config.yaml
n_layer: 10
norm: "layernorm"
norm_place: "pre"
norm_eps: 1e-05
qk_norm: false
attn_scale: 0.177
init: "trunc"
init_std_qkv: 0.0338
init_std_up: 0.0338
beta1: 0.9
lr_head: 0.00734
grad_clip: 1.0
schedule: "wsd"
batch_tokens: 131072
z_loss: 0.0001
MLP neurons of a small language model. Each row is named by its layer, matrix (up: input weights) and neuron, and shows model dimensions 16-79. Each number is 50 + 12 x the weight over its row's rms, rounded and kept within 0 to 99.
A block is one neuron, or neurons of one layer that tend to fire together. After each block is what it responds to, as a language model described it from the Wikipedia text at the highest values.

L3.up319:53 61 47 55 38 57 80 57 42 47 53 53 39 60 59 73 57 38 53 72 63 47 47 57 33 56 67 48 63 54 62 43 34 41 39 69 52 55 54 52 40 53 48 54 63 49 57 58 45 50 58 39 40 49 50 53 29 13 49 39 64 37 53 48
Description: Detached space before nouns. A standalone space token that precedes a lowercase noun, mostly after prepositions (for saxophone, from thirst, to surrender), and in table cells after |.

L6.up62:45 68 56 55 50 46 71 48 62 47 31 63 81 53 67 37 74 40 38 46 49 38 44 58 32 74 42 52 41 54 42 57 49 58 52 45 33 49 40 64 52 62 58 71 61 36 46 50 59 59 42 35 59 47 43 55 45 42 55 44 77 31 39 51
L6.up423:59 43 36 50 64 65 42 61 51 48 42 54 58 70 51 54 59 34 57 61 66 57 80 49 24 35 47 30 32 60 50 49 32 43 59 33 43 44 74 58 17 66 48 48 48 75 42 36 48 58 46 54 60 39 27 51 46 36 61 51 38 52 42 56
L6.up501:55 39 64 50 59 50 60 38 52 56 63 35 57 43 67 65 78 30 54 45 55 36 69 55 28 84 62 55 50 49 55 55 36 70 72 43 67 53 64 36 42 65 32 75 39 46 54 34 50 56 55 40 65 53 32 47 58 41 55 62 59 46 42 47
L6.up727:37 43 44 63 38 76 38 50 53 34 61 44 52 51 57 30 49 58 54 47 57 56 74 69 51 33 51 56 42 49 48 36 34 79 80 50 55 61 33 56 66 33 44 48 40 44 57 63 51 69 57 69 47 44 37 26 34 73 62 46 37 28 61 41
Description: Sentence-opening connectives. Completing tokens of sentence-initial time/discourse connectives like During, Upon, Before, Following, For example, In 2015, Almost.

L7.up303:40 31 42 68 67 29 42 63 38 13 41 48 66 43 48 47 60 58 42 37 64 57 47 47 43 30 48 41 44 47 51 75 69 46 61 55 61 62 33 45 49 40 80 43 43 56 46 61 62 44 82 75 54 58 45 60 55 37 63 44 65 40 49 68
L7.up780:31 55 21 45 40 70 72 65 30 29 60 79 52 42 28 51 53 77 48 53 55 43 44 56 40 44 54 57 47 23 53 46 41 56 52 56 33 68 49 56 45 56 35 33 55 44 60 35 59 58 68 53 65 45 49 60 53 31 71 55 44 67 36 66
L7.up803:37 65 57 57 61 60 47 30 42 33 43 52 36 40 50 41 58 38 44 62 55 38 44 37 75 44 40 42 39 56 56 51 43 55 59 23 14 62 58 42 52 56 47 53 57 69 47 67 57 43 58 57 44 32 57 57 41 57 72 43 52 28 76 50
L7.up956:81 60 39 28 46 33 40 48 40 39 47 51 52 47 27 43 64 48 49 35 55 54 47 64 43 55 46 44 46 45 69 61 70 64 52 44 52 52 69 37 16 55 49 39 58 54 50 38 45 39 46 48 17 56 49 61 70 41 22 40 75 51 44 50
Description: Article "an" and word-opening fragments. Mostly the article "an" after a preposition or verb (at an, for an, sign an agreement), plus early sub-word pieces inside words (Bro|n|ze, La|bel, b|lan|k).

L6.up361:68 83 43 35 54 49 42 61 47 45 61 65 37 58 38 79 54 59 55 38 36 45 75 71 48 65 21 58 60 43 47 28 75 78 66 34 37 56 43 32 55 56 43 47 58 62 44 34 57 46 60 58 76 44 37 55 53 48 44 57 65 47 45 54
L6.up712:60 48 58 81 55 25 39 49 36 46 40 41 49 58 44 59 70 54 39 58 71 57 41 50 44 39 29 60 21 64 49 45 60 61 58 35 52 68 44 52 33 39 38 55 39 56 58 20 48 56 57 50 59 61 56 53 44 68 41 35 43 39 73 47
L6.up835:81 64 25 56 45 53 74 50 35 63 50 45 46 55 53 51 51 50 39 33 62 53 61 62 39 54 42 36 59 53 74 43 59 53 54 42 50 67 68 30 43 74 45 39 34 50 38 52 49 49 54 52 44 50 41 56 69 45 64 30 59 52 47 31
L6.up1013:52 47 13 47 41 59 48 60 44 23 43 31 66 64 46 44 65 43 59 17 33 44 43 59 38 49 37 46 56 51 47 54 66 20 47 60 36 50 61 49 53 51 66 64 36 54 49 54 65 42 72 70 42 53 46 54 57 55 42 36 37 42 49 36
Description: Incomplete word-start fragments. Word-initial pieces like con, an, re that begin a longer word, mostly verbs, e.g. con-firmed, con-fessed, at-tracted, re-leased.

L7.up93:60 49 33 57 36 61 39 56 46 51 39 56 58 50 41 48 67 39 76 65 69 51 66 38 44 80 50 43 50 38 67 46 50 51 56 54 43 48 57 56 51 53 63 48 40 39 41 54 60 60 39 43 58 25 57 56 53 51 25 53 60 54 52 49
L7.up259:55 30 63 52 52 69 47 57 42 47 46 28 46 41 32 44 44 43 67 58 70 44 60 47 42 64 52 16 64 30 40 57 50 52 56 36 40 48 51 63 49 55 46 63 51 50 35 47 57 69 74 48 54 36 61 45 34 38 56 72 63 54 37 37
L7.up823:50 16 35 70 54 50 62 64 51 40 44 65 50 60 42 45 66 48 59 51 67 40 26 52 52 55 54 41 34 30 39 69 32 58 47 40 48 36 43 47 31 37 54 49 54 65 42 45 58 36 40 42 36 78 68 53 55 14 50 66 36 46 53 54
L7.up890:43 49 46 51 75 67 68 50 47 56 29 45 34 60 59 56 46 42 50 65 49 39 59 46 51 41 63 63 36 59 33 61 54 75 42 49 66 65 52 42 48 43 56 61 43 35 54 56 85 65 37 35 42 37 45 60 55 49 58 57 48 41 46 36
Description: Before time or event nouns. Function words such as possessive 's, of, the, his, often after during/after/until, just before a time or event noun like death, end, passage, time.

L3.up907:55 54 47 63 51 35 65 60 70 62 38 38 52 30 60 58 67 50 46 67 77 48 75 65 57 16 69 70 62 36 45 51 57 53 30 41 47 50 24 37 41 54 36 64 36 47 53 49 40 60 60 59 45 52 61 44 45 59 50 48 46 58 56 38
Description: Mid-word and post-decimal fragments. Fragments inside a word or number split into pieces: digits after a decimal point (81.9 males, 30.6%), and middle word pieces like ind-ic-ates, ca-pt-ure, or-ig-inally.

L6.up287:80 34 51 56 63 58 36 43 51 41 58 51 36 49 60 55 48 42 49 33 39 53 31 47 33 43 52 48 56 53 52 45 50 62 46 48 78 55 63 39 51 22 69 56 55 41 44 59 59 57 38 47 44 48 35 99 65 43 24 56 69 39 49 51
L6.up484:52 49 50 35 34 67 54 41 47 59 47 53 48 55 50 73 49 43 60 62 57 59 49 61 56 42 45 57 65 43 42 53 36 60 61 57 41 56 67 57 22 56 32 76 47 70 45 25 45 63 32 37 37 51 42 72 26 52 59 40 71 55 40 61
L6.up698:53 44 45 46 29 35 44 56 48 64 67 55 52 70 56 53 49 44 56 40 40 53 53 60 48 46 43 54 55 64 55 62 49 48 64 52 52 40 66 33 39 39 38 59 68 35 49 61 47 64 48 42 60 62 63 83 40 58 47 32 32 35 72 57
L6.up748:37 43 63 42 59 42 46 57 62 59 55 61 72 62 36 67 63 26 41 42 65 63 55 50 28 41 57 65 52 50 50 52 46 53 50 35 41 40 42 45 53 63 52 45 46 37 74 43 42 52 49 50 41 44 52 52 40 48 32 60 53 58 54 32
Description: Stray space before a number. Fires on a separate space token just before the next word, strongest before statistics after "there were", "about" or "more than" (e.g. 81.9 males).

L3.up160:57 57 47 37 43 38 54 53 39 46 45 37 44 67 37 65 59 57 65 64 39 49 41 57 43 54 43 45 47 53 40 66 58 64 46 39 62 69 52 48 56 68 32 57 47 55 45 39 72 41 55 44 37 55 36 35 27 30 68 48 52 45 47 57
Description: Temporal and clause-opening prepositions. Prepositions opening time or condition phrases (during, after, In March, without, although), often the second piece of a split word, plus ver in ever/several.

L7.up105:57 38 55 48 59 48 67 50 56 65 60 66 60 63 37 58 57 65 77 38 66 44 56 42 36 45 64 47 18 41 47 40 44 51 54 70 33 51 49 52 69 19 42 58 51 52 43 54 51 63 53 53 48 64 49 57 49 58 37 66 43 45 47 45
L7.up134:53 16 41 28 30 51 72 51 41 58 44 59 51 56 28 42 47 50 52 47 28 47 74 64 29 66 60 57 25 40 52 54 62 61 61 50 41 61 63 49 38 57 61 49 51 55 56 54 51 33 36 43 48 52 42 44 33 48 35 39 41 41 37 48
L7.up283:57 57 47 54 47 67 77 50 44 49 43 77 41 32 30 57 54 40 58 68 62 27 52 44 53 54 56 71 63 38 59 33 47 43 57 31 38 64 37 33 49 61 65 74 54 52 74 49 38 52 56 47 31 57 45 49 50 52 73 41 56 45 50 49
L7.up885:42 46 45 25 45 40 60 60 66 41 55 44 58 66 53 42 46 59 56 44 51 47 56 46 54 68 50 43 21 56 48 27 50 49 48 22 45 60 43 38 59 59 31 53 55 64 59 35 58 36 25 34 72 60 57 52 39 51 66 51 33 41 31 78
Description: Clause-linking word endings. Final pieces of words that lead into a following clause or object in narrative prose, such as Desp-ite, After, leav-ing, sugg-ests, asked about.

L3.up289:53 43 71 34 35 44 54 56 52 41 58 55 44 51 53 18 45 56 35 37 48 50 64 63 45 45 85 54 65 69 45 55 49 64 33 42 47 51 42 49 55 62 55 50 61 49 57 64 48 47 35 37 41 32 49 34 41 51 44 68 40 42 58 39
Description: Word-opening fragments and symbols. Opening pieces of words split into subwords (g in gain/growth, Wa, Dr, Vot), plus ± and ≥ symbols and blanks in wiki tables.

L6.up264:53 52 31 64 23 42 34 55 54 50 46 43 55 48 29 49 68 61 46 59 45 76 38 74 32 64 46 55 30 44 44 43 45 73 43 42 37 61 37 38 59 65 41 41 80 25 50 64 57 33 55 71 69 40 73 70 41 54 61 56 39 46 34 61
L6.up278:50 41 28 67 45 41 37 59 64 39 68 64 50 53 37 46 61 58 39 49 38 63 62 28 41 67 57 56 54 56 50 52 38 41 55 65 50 35 56 56 57 44 32 30 78 42 54 66 57 44 33 43 76 78 42 51 31 60 78 59 22 49 46 56
L6.up313:63 46 64 46 66 43 50 62 63 42 53 54 40 50 61 57 50 65 66 40 37 64 55 46 44 64 53 50 63 45 46 49 38 61 56 51 39 57 47 35 60 64 66 51 44 50 60 44 38 51 54 63 18 56 47 61 54 63 43 50 56 57 51 92
L6.up912:53 56 61 61 48 55 49 58 57 58 49 50 43 64 41 68 35 48 64 36 55 36 45 48 51 40 59 68 42 40 51 58 47 43 43 52 72 60 34 52 41 50 47 45 43 54 45 40 54 63 73 54 46 49 61 65 20 30 67 58 37 54 61 67
Description: Word-initial split fragments. A short first or middle piece of a common word broken into subword tokens, mostly a lone letter like p or d (pilots, daughter, interest, promoter).

L6.up108:36 21 59 33 37 37 62 46 46 60 50 63 42 62 36 54 58 43 66 36 39 39 59 83 38 58 57 27 43 41 37 37 54 38 43 31 61 26 68 64 24 49 59 58 60 34 57 41 58 64 20 55 53 58 69 66 62 60 41 35 60 71 59 53
L6.up378:42 53 47 28 54 50 53 72 43 37 43 52 59 68 70 44 48 58 46 39 49 56 68 59 44 53 77 20 52 54 37 35 63 47 54 52 58 35 46 47 45 43 53 54 47 69 67 45 33 48 57 59 49 56 40 50 42 54 32 39 29 51 80 47
L6.up522:42 61 51 34 40 61 36 62 40 55 45 72 53 36 19 63 61 64 46 15 50 61 65 57 18 63 63 42 42 47 40 65 41 62 60 25 59 68 42 41 42 47 58 52 29 32 57 35 42 51 24 58 31 57 62 52 53 61 56 56 57 45 45 68
L6.up894:61 57 66 41 48 57 62 65 37 42 45 50 67 39 58 39 79 45 46 44 46 47 50 50 37 43 87 57 54 54 59 53 70 49 57 55 43 49 52 62 59 64 37 47 35 54 49 25 30 41 34 70 54 65 50 58 51 65 64 49 39 55 59 64
Description: Word-initial prefix fragments. Fires on the first piece of a word split into several tokens, especially pro, re, st, as in pro|moted, pro|duced, re|signed, gr|aduated.

L7.up113:61 43 51 55 52 29 74 55 47 57 22 61 32 50 42 47 59 49 59 52 38 45 45 45 30 59 58 58 61 53 19 54 54 32 59 53 52 55 53 36 54 49 51 44 61 52 48 47 41 41 40 60 58 44 70 28 38 53 45 38 54 69 44 56
L7.up266:59 50 49 55 61 37 69 49 70 64 59 67 49 54 39 53 48 59 61 55 39 54 53 44 31 53 69 55 48 45 58 52 51 39 70 33 32 50 50 49 44 54 50 72 55 54 36 36 45 51 42 47 53 59 55 37 56 52 58 63 53 25 26 67
L7.up756:41 59 31 53 67 57 45 50 53 59 75 56 65 66 50 56 63 63 24 69 43 61 38 36 58 46 66 45 40 26 42 48 36 50 51 60 58 67 65 27 72 55 31 53 66 59 47 30 56 61 54 58 51 50 66 49 53 40 45 35 49 63 43 55
L7.up986:66 36 52 71 38 42 37 32 47 44 43 54 36 32 46 43 42 66 49 48 64 70 29 40 59 50 66 59 35 47 66 48 23 47 59 50 55 38 64 55 56 52 28 50 53 54 45 52 53 38 51 26 48 60 56 49 55 52 78 64 29 53 53 48
Description: Mid-word fragment pieces. Short sub-word pieces that begin or continue a common word split into fragments, such as p(iano), en(ri)chment, atten(d)ance, gymna(s)tics.

L3.up454:52 38 59 50 56 43 50 48 67 75 54 57 51 67 52 49 66 53 34 40 59 35 56 61 46 67 55 58 46 50 33 62 58 51 66 48 40 41 51 65 49 67 48 42 39 50 48 35 47 48 28 34 54 35 71 32 58 64 50 54 40 60 64 56
Description: Hyphens in compound modifiers. Fires on the hyphen joining a compound adjective or name, strongest after full/highest/newly, as in full-length, highest-grossing, quick-witted; occasionally mid-word pieces.

L7.up154:27 47 35 47 42 34 45 50 52 44 46 43 43 26 25 59 58 61 48 48 49 70 71 60 43 72 48 50 42 56 57 68 66 46 59 64 41 54 50 42 44 50 55 52 42 50 48 56 35 40 63 47 60 43 50 44 56 63 65 52 60 55 40 63
L7.up650:61 43 56 31 29 46 63 38 60 51 43 56 51 33 58 53 47 47 54 41 32 71 43 61 37 45 58 50 62 55 39 51 65 40 59 64 41 57 58 58 69 43 65 50 39 55 50 53 49 57 74 42 22 61 42 54 32 77 79 37 46 58 57 40
L7.up904:73 51 44 34 56 40 70 38 80 44 56 51 45 49 46 52 65 40 57 48 48 67 37 76 38 65 44 55 61 72 46 51 71 49 42 49 57 69 28 39 57 54 39 60 35 43 51 57 41 69 47 58 52 60 49 80 52 60 42 40 37 46 41 42
L7.up938:63 60 62 49 65 21 45 59 61 62 60 65 29 50 62 56 68 34 47 61 44 54 31 61 62 22 59 44 35 65 50 54 30 60 73 52 59 50 49 61 42 67 26 43 44 54 36 44 32 63 50 36 41 42 63 61 33 49 63 39 50 37 61 54
Description: Nationality and place-name pieces. Word-piece endings or starts of nationality adjectives and place names, such as Mexic-an, Span-ish, C-an-adian, Philippine-s, and An-aheim.

L7.up52:59 52 59 55 57 42 31 47 43 40 41 42 51 57 80 63 61 57 30 31 43 47 45 64 34 47 43 56 50 49 42 73 39 39 58 44 76 81 45 56 45 52 62 61 33 39 48 41 65 46 46 54 76 53 58 50 45 34 49 47 60 43 48 53
L7.up60:55 11 44 28 53 54 51 24 44 56 58 48 53 47 39 51 67 45 49 51 49 46 55 60 57 49 36 55 57 44 66 39 68 44 53 59 49 75 51 39 45 63 69 53 42 65 46 51 51 24 51 42 53 48 47 52 22 42 56 41 58 30 59 43
L7.up585:48 58 33 46 60 51 46 48 59 41 49 39 57 30 54 34 53 35 31 47 58 55 37 39 38 68 46 54 25 50 55 31 60 38 24 50 67 48 58 41 57 66 43 52 72 38 77 48 52 43 49 53 51 36 39 57 48 40 56 42 59 76 35 54
L7.up672:52 45 57 70 54 62 42 51 64 46 43 54 53 29 38 57 50 54 27 31 42 57 54 67 45 47 50 31 34 64 26 35 40 37 57 53 64 60 65 51 52 53 52 30 44 42 51 60 58 29 60 50 64 67 43 55 52 44 50 56 59 34 62 50
Description: Decimal fraction digits. Digits right after a decimal point in statistics and tables, such as census percentages (22.3%) and votes (37.5); more weakly, word pieces mid-word (ra-di-o, Cata-lo-gue).

L6.up133:52 41 50 57 62 50 56 60 55 45 46 34 38 41 63 64 43 50 67 34 47 59 34 24 58 50 40 39 62 63 44 35 54 53 62 66 35 77 56 46 37 68 39 59 62 56 63 44 43 63 38 55 58 47 68 35 57 54 34 23 35 53 57 66
L6.up254:46 50 34 42 66 53 79 55 55 44 50 44 46 53 57 26 46 44 45 38 46 47 49 57 47 67 34 36 39 62 48 69 58 61 45 45 42 68 54 44 55 72 55 55 66 49 58 49 60 70 44 54 53 33 73 58 40 44 52 50 52 43 38 47
L6.up415:45 43 48 83 46 50 49 53 61 59 57 57 61 54 63 52 45 59 62 47 54 31 18 45 37 56 38 34 34 53 70 52 61 42 49 47 38 56 46 70 27 53 45 58 67 58 39 38 56 40 61 62 64 52 57 51 44 43 54 56 48 52 37 50
L6.up948:26 58 62 72 47 63 56 57 55 60 37 36 36 53 51 66 43 58 57 43 51 60 35 40 44 50 44 31 52 58 46 37 62 38 50 55 65 58 51 52 48 53 67 52 61 43 57 53 60 55 66 53 62 71 70 46 37 39 16 45 58 67 51 42
Description: Place-name completions. Final pieces of place names in location phrases, and the comma after "City, Region": Philippine-s, Tex-as, Ber-lin, "Tokyo," "Alaska,".

L6.up187:51 47 49 44 65 42 79 56 53 43 64 50 42 49 44 82 47 38 46 54 46 32 42 54 54 54 58 47 48 42 58 67 39 39 56 35 61 69 66 64 35 45 69 45 36 44 69 49 31 69 51 34 35 51 62 54 53 54 45 66 57 49 54 56
L6.up211:49 45 63 63 48 65 30 58 54 59 55 73 70 47 53 54 46 40 49 71 41 41 55 41 44 30 69 51 35 50 65 59 29 55 54 41 44 54 66 53 27 34 53 40 56 53 32 29 53 51 69 48 65 55 48 55 38 64 37 55 26 47 39 54
L6.up426:44 48 44 59 35 49 63 57 54 52 56 41 56 44 44 29 58 53 54 55 80 51 53 58 36 65 62 47 39 60 72 52 52 44 52 54 52 31 46 49 50 46 63 53 44 26 51 26 29 53 49 65 35 60 62 43 47 56 39 61 66 59 34 65
L6.up876:56 41 43 59 31 47 30 53 59 63 58 54 50 32 56 70 52 54 45 49 63 50 50 45 49 64 58 55 40 78 45 63 54 61 74 60 74 67 57 60 58 43 33 64 36 59 83 65 55 49 54 63 58 37 59 57 58 57 40 49 64 31 59 58
Description: Space before a predicate word. The space token after adverbs, auxiliaries and quantifiers, just before a following adjective, participle or quantity, as in "very little", "was marketed", "nearly tied".

L6.up156:98 18 58 83 56 31 46 74 46 37 41 53 40 27 56 40 46 54 48 40 53 59 64 27 48 61 55 36 42 23 58 55 39 66 53 39 37 64 45 58 69 73 63 41 41 39 55 51 63 42 49 57 49 63 42 54 66 57 55 54 46 37 54 58
L6.up954:68 35 46 56 41 57 66 30 71 68 37 51 46 42 55 39 67 45 52 69 61 76 64 49 55 82 40 47 50 64 71 44 46 62 56 50 52 56 80 43 43 57 58 49 73 38 55 56 67 33 39 33 48 54 68 54 54 50 53 60 70 50 49 54
L6.up983:51 63 45 54 37 36 43 51 47 52 69 71 50 39 69 38 54 22 59 23 37 70 28 72 44 70 63 39 56 43 50 37 61 66 52 69 51 44 69 58 46 37 31 48 42 36 53 33 45 59 47 34 46 51 75 52 42 49 49 48 60 63 30 51
L6.up1004:33 45 60 24 49 42 34 48 68 44 28 58 54 44 41 35 49 74 51 45 57 40 72 29 54 52 47 45 38 51 54 67 42 69 32 35 53 57 48 49 38 63 42 34 71 50 34 34 39 38 59 39 51 47 41 46 56 09 57 46 57 67 53 44
Description: Word-completing suffix pieces. Final word pieces that finish an adjective or modifier before a noun, especially "ant" in important or significant, also ern, ian, ten, ly.

L6.up239:54 62 43 69 70 44 54 54 33 52 61 29 38 43 65 55 49 51 53 72 68 55 54 47 55 54 76 48 59 53 53 46 54 65 60 65 34 55 57 62 39 50 55 53 70 37 49 35 66 33 51 44 43 34 58 40 51 40 38 48 48 55 67 49
L6.up363:55 61 49 65 56 47 38 45 42 58 46 51 51 72 42 48 48 67 33 62 61 81 49 53 57 34 66 45 37 60 49 59 67 59 48 51 45 42 60 47 47 57 59 70 48 35 48 31 57 51 59 64 73 61 47 72 57 38 46 59 34 33 51 88
L6.up760:53 49 60 38 50 68 51 39 70 31 58 59 54 41 34 36 65 52 42 47 47 46 41 62 47 60 73 44 61 51 52 45 46 33 56 66 40 61 64 43 76 55 66 59 63 53 76 42 45 51 33 54 59 52 47 22 38 61 61 45 38 39 58 49
L6.up1020:68 47 23 52 53 50 44 54 42 34 65 68 44 73 49 27 84 60 60 37 66 31 35 60 38 54 44 56 55 34 43 62 52 50 38 53 22 68 51 59 44 64 57 41 59 56 53 59 50 52 35 43 47 43 56 46 45 56 36 66 46 45 69 48
Description: Table header separators. Pipe separators and header cells in wiki table header rows (after Pts, Apps, Pct., %), plus closing == of section headings such as Career and History.

L7.up535:61 55 53 52 55 47 55 72 47 61 60 61 50 51 42 79 61 67 49 30 67 40 66 56 55 40 40 30 31 57 68 48 50 75 53 43 47 38 45 46 42 44 32 68 31 19 38 61 70 44 56 65 61 52 41 40 29 47 53 35 47 59 18 45
L7.up930:47 34 47 50 66 65 49 47 44 40 46 51 73 48 21 47 71 55 49 44 75 63 51 55 60 67 60 56 51 43 67 64 58 43 62 23 47 66 44 64 55 52 60 40 65 22 64 54 60 46 63 41 45 61 38 73 63 54 38 51 43 34 59 41
L7.up937:51 58 63 39 53 65 52 54 67 61 39 51 53 58 66 47 63 51 76 18 61 41 60 45 37 62 61 31 57 30 72 48 47 53 43 47 56 53 57 55 32 36 61 46 63 40 66 50 33 50 56 61 40 41 52 33 35 30 40 49 55 40 68 84
L7.up952:42 41 55 51 41 44 44 62 40 42 42 57 40 64 56 56 39 49 50 39 60 38 51 35 30 46 53 41 46 29 68 42 63 81 34 51 41 49 56 62 54 60 39 69 38 48 45 39 49 64 70 39 63 68 38 51 35 61 77 30 29 55 51 54
Description: Table cells and word fragments. Mostly empty cells in Wikipedia tables, especially after "Total votes |" in election results, plus separator rows and mid-word pieces (an-al-yst, man-age-r).

L3.up26:49 34 53 50 53 54 67 80 65 42 45 51 41 47 56 31 40 42 23 58 43 47 60 57 43 33 58 55 46 03 61 51 41 49 50 30 39 43 55 36 61 47 58 39 46 58 33 28 56 46 57 44 29 57 62 48 47 51 49 41 64 54 59 75
Description: Past participle endings. Past-participle tokens, whole words or final pieces like -ed, -ted, -led, mostly in passive phrasing, e.g. was released, also known, restricted, titled.

L7.up152:42 46 44 43 38 39 59 52 55 63 44 57 47 55 48 56 40 62 66 47 47 58 45 49 45 52 54 45 63 67 42 51 65 45 59 70 64 34 75 58 53 39 28 51 47 46 76 67 52 48 37 52 42 43 59 41 30 47 46 54 29 47 79 78
L7.up403:53 43 41 61 42 67 48 49 50 59 58 57 49 38 53 51 57 45 56 33 48 61 31 53 48 60 43 51 57 74 65 44 63 41 45 56 50 43 61 49 29 25 15 62 39 50 58 67 50 45 58 51 74 56 55 50 32 74 43 52 45 61 55 52
L7.up927:56 44 45 67 53 78 61 52 53 31 82 54 49 38 68 73 55 51 45 51 57 60 35 51 43 40 37 45 60 54 63 55 44 62 60 51 59 45 49 58 71 43 22 41 40 67 48 51 42 45 27 63 52 34 42 37 43 51 34 65 57 59 53 54
L7.up960:54 64 48 47 46 67 45 62 28 63 63 47 69 46 51 49 73 44 35 48 44 42 64 54 46 69 35 67 52 52 53 48 57 49 33 39 41 64 46 43 46 54 17 48 26 49 45 42 64 56 37 77 60 40 45 37 66 69 36 33 51 47 52 49
Description: Word-internal prefix pieces. Hyphens or fragments right after a prefix in a split word, especially verbs: re-established, re-joined, co-host, mi|grated, pro|blems, un|le|ashed.

L7.up59:63 43 63 44 47 46 42 46 34 50 70 56 63 53 65 35 50 45 48 65 51 57 77 63 49 57 42 48 38 60 66 41 46 58 33 40 38 45 36 51 41 40 23 55 38 67 46 47 59 67 44 50 59 53 50 43 68 36 26 64 41 50 84 53
L7.up126:61 65 57 34 45 58 51 53 42 56 34 49 56 49 30 13 58 43 45 55 35 47 55 49 49 66 62 47 45 42 50 48 24 56 30 58 48 61 40 47 66 36 50 29 74 46 68 49 68 44 53 54 30 39 40 44 44 39 54 40 48 54 54 43
L7.up495:61 56 54 30 54 70 45 52 47 63 58 54 52 46 31 33 53 48 66 45 52 71 40 40 59 46 55 66 31 54 58 56 49 50 30 48 62 71 42 51 40 43 50 61 40 38 45 50 46 46 49 68 64 47 52 66 59 35 30 52 57 68 48 56
L7.up992:65 56 48 69 36 45 37 42 39 40 48 47 49 38 63 39 72 42 56 41 60 69 59 49 47 53 38 52 54 63 52 62 46 52 39 66 58 48 40 38 53 44 32 54 42 61 64 33 48 48 44 76 27 52 33 53 57 48 36 53 59 32 52 48
Description: Past participle suffixes. Word-final past-participle endings like -ed, -ated, -ized in passive constructions after was/be/been, e.g. estimated, characterized, unlocked.

L3.up455:66 38 54 44 45 46 63 71 43 64 67 55 71 48 67 33 78 57 57 59 47 67 46 47 73 53 61 49 71 36 54 44 52 35 58 38 43 60 49 49 58 49 40 50 51 42 66 25 56 60 61 41 70 51 51 22 65 47 55 50 46 72 50 50
Description: Word-initial fragment pieces. Short leading or middle fragments of longer words split into pieces, such as com, mo, p, gra, su, and hyphens in compounds: mis-com-munication, pro-gra-m, mo-vement.

L7.up551:48 55 50 36 51 44 49 55 49 56 28 44 43 58 68 48 94 34 35 38 49 59 71 68 35 47 80 57 63 31 64 46 47 57 51 53 42 47 57 64 46 61 48 50 49 58 50 35 41 64 62 52 48 46 76 45 36 64 56 45 65 55 48 39
L7.up612:40 58 42 37 46 45 59 63 58 66 62 43 42 52 42 53 54 45 33 62 39 51 51 39 41 37 54 51 40 44 48 48 62 49 45 48 38 35 76 64 45 35 24 51 68 43 59 58 50 48 43 43 43 55 59 69 57 26 55 56 30 52 48 55
L7.up768:49 56 30 53 44 53 54 64 43 57 70 54 50 48 62 57 56 34 61 48 59 59 62 65 39 49 43 32 51 70 59 53 57 51 50 69 46 67 54 66 38 54 38 49 40 53 44 71 47 58 44 64 68 48 54 29 35 48 47 47 46 53 49 46
L7.up948:63 50 48 49 46 33 54 56 64 50 48 71 55 58 33 63 40 38 54 78 72 63 60 35 43 42 50 79 66 50 35 72 53 58 45 36 53 62 54 28 51 47 50 56 42 59 57 53 48 57 37 73 49 42 26 50 44 73 51 29 52 44 61 54
Description: Standalone space tokens. A lone space token split off before the next word, usually after to, and, a or in, as in "to air", "in 37", "and going".

L3.up1003:49 62 54 52 51 69 72 56 49 51 38 61 49 55 62 49 47 49 25 68 53 50 58 44 37 50 45 50 39 34 30 46 61 56 61 28 57 56 59 53 67 51 36 60 58 41 39 41 58 28 50 48 48 34 53 23 67 39 50 32 63 46 51 65
Description: Possessive 's suffix. Mostly the s of a possessive 's after a name or noun (Witherspoon's, organization's), plus plural s and mid-word pieces like Je-s-uit, Christ-ma-s.

L6.up297:70 53 60 57 65 37 78 50 46 30 42 43 48 49 45 39 48 44 30 40 61 57 73 52 45 54 46 54 31 52 62 64 54 52 46 51 41 67 49 45 34 48 39 60 57 57 46 58 50 67 50 24 60 64 61 59 79 35 44 59 54 31 49 43
L6.up570:52 56 40 35 61 42 59 49 40 40 63 39 41 52 58 58 34 58 42 37 74 49 40 66 54 43 44 48 42 51 48 34 43 64 57 62 41 41 31 74 55 52 60 65 54 49 44 54 70 68 42 47 36 61 54 79 40 64 47 67 70 42 60 29
L6.up582:58 41 57 75 40 70 52 45 50 31 61 49 61 38 30 58 40 75 37 70 46 57 61 36 58 50 51 59 39 57 50 57 37 47 50 50 61 47 68 34 46 59 53 41 62 48 48 12 33 48 30 46 59 47 54 54 42 76 35 67 47 45 57 77
L6.up1017:75 43 71 51 45 46 22 66 54 33 40 29 58 54 20 54 49 59 56 54 64 55 63 60 71 50 57 57 33 42 54 21 45 37 47 41 33 61 36 68 31 42 51 61 52 51 63 53 37 29 45 47 61 49 53 51 43 63 57 48 54 47 47 52
Description: Mid-number digit chunks. Digit pieces in the middle of multi-digit numbers in census figures, election tables and measurements, like 57,2'59', 2,'50'2 and 3.'33'; weaker on "aged" and word pieces.

L3.up882:30 58 26 57 39 40 47 54 45 71 63 40 57 64 54 54 59 57 75 52 47 86 59 49 35 59 53 48 53 42 50 62 60 44 40 55 47 47 72 52 42 49 38 49 50 52 40 65 46 58 65 41 51 47 52 51 35 61 52 36 34 52 26 44
Description: Continuations after "in". Word-piece continuations of words beginning in/In (invas-ion, In-land, ins-ign-ia) and place names after "in" (in Japan, United States).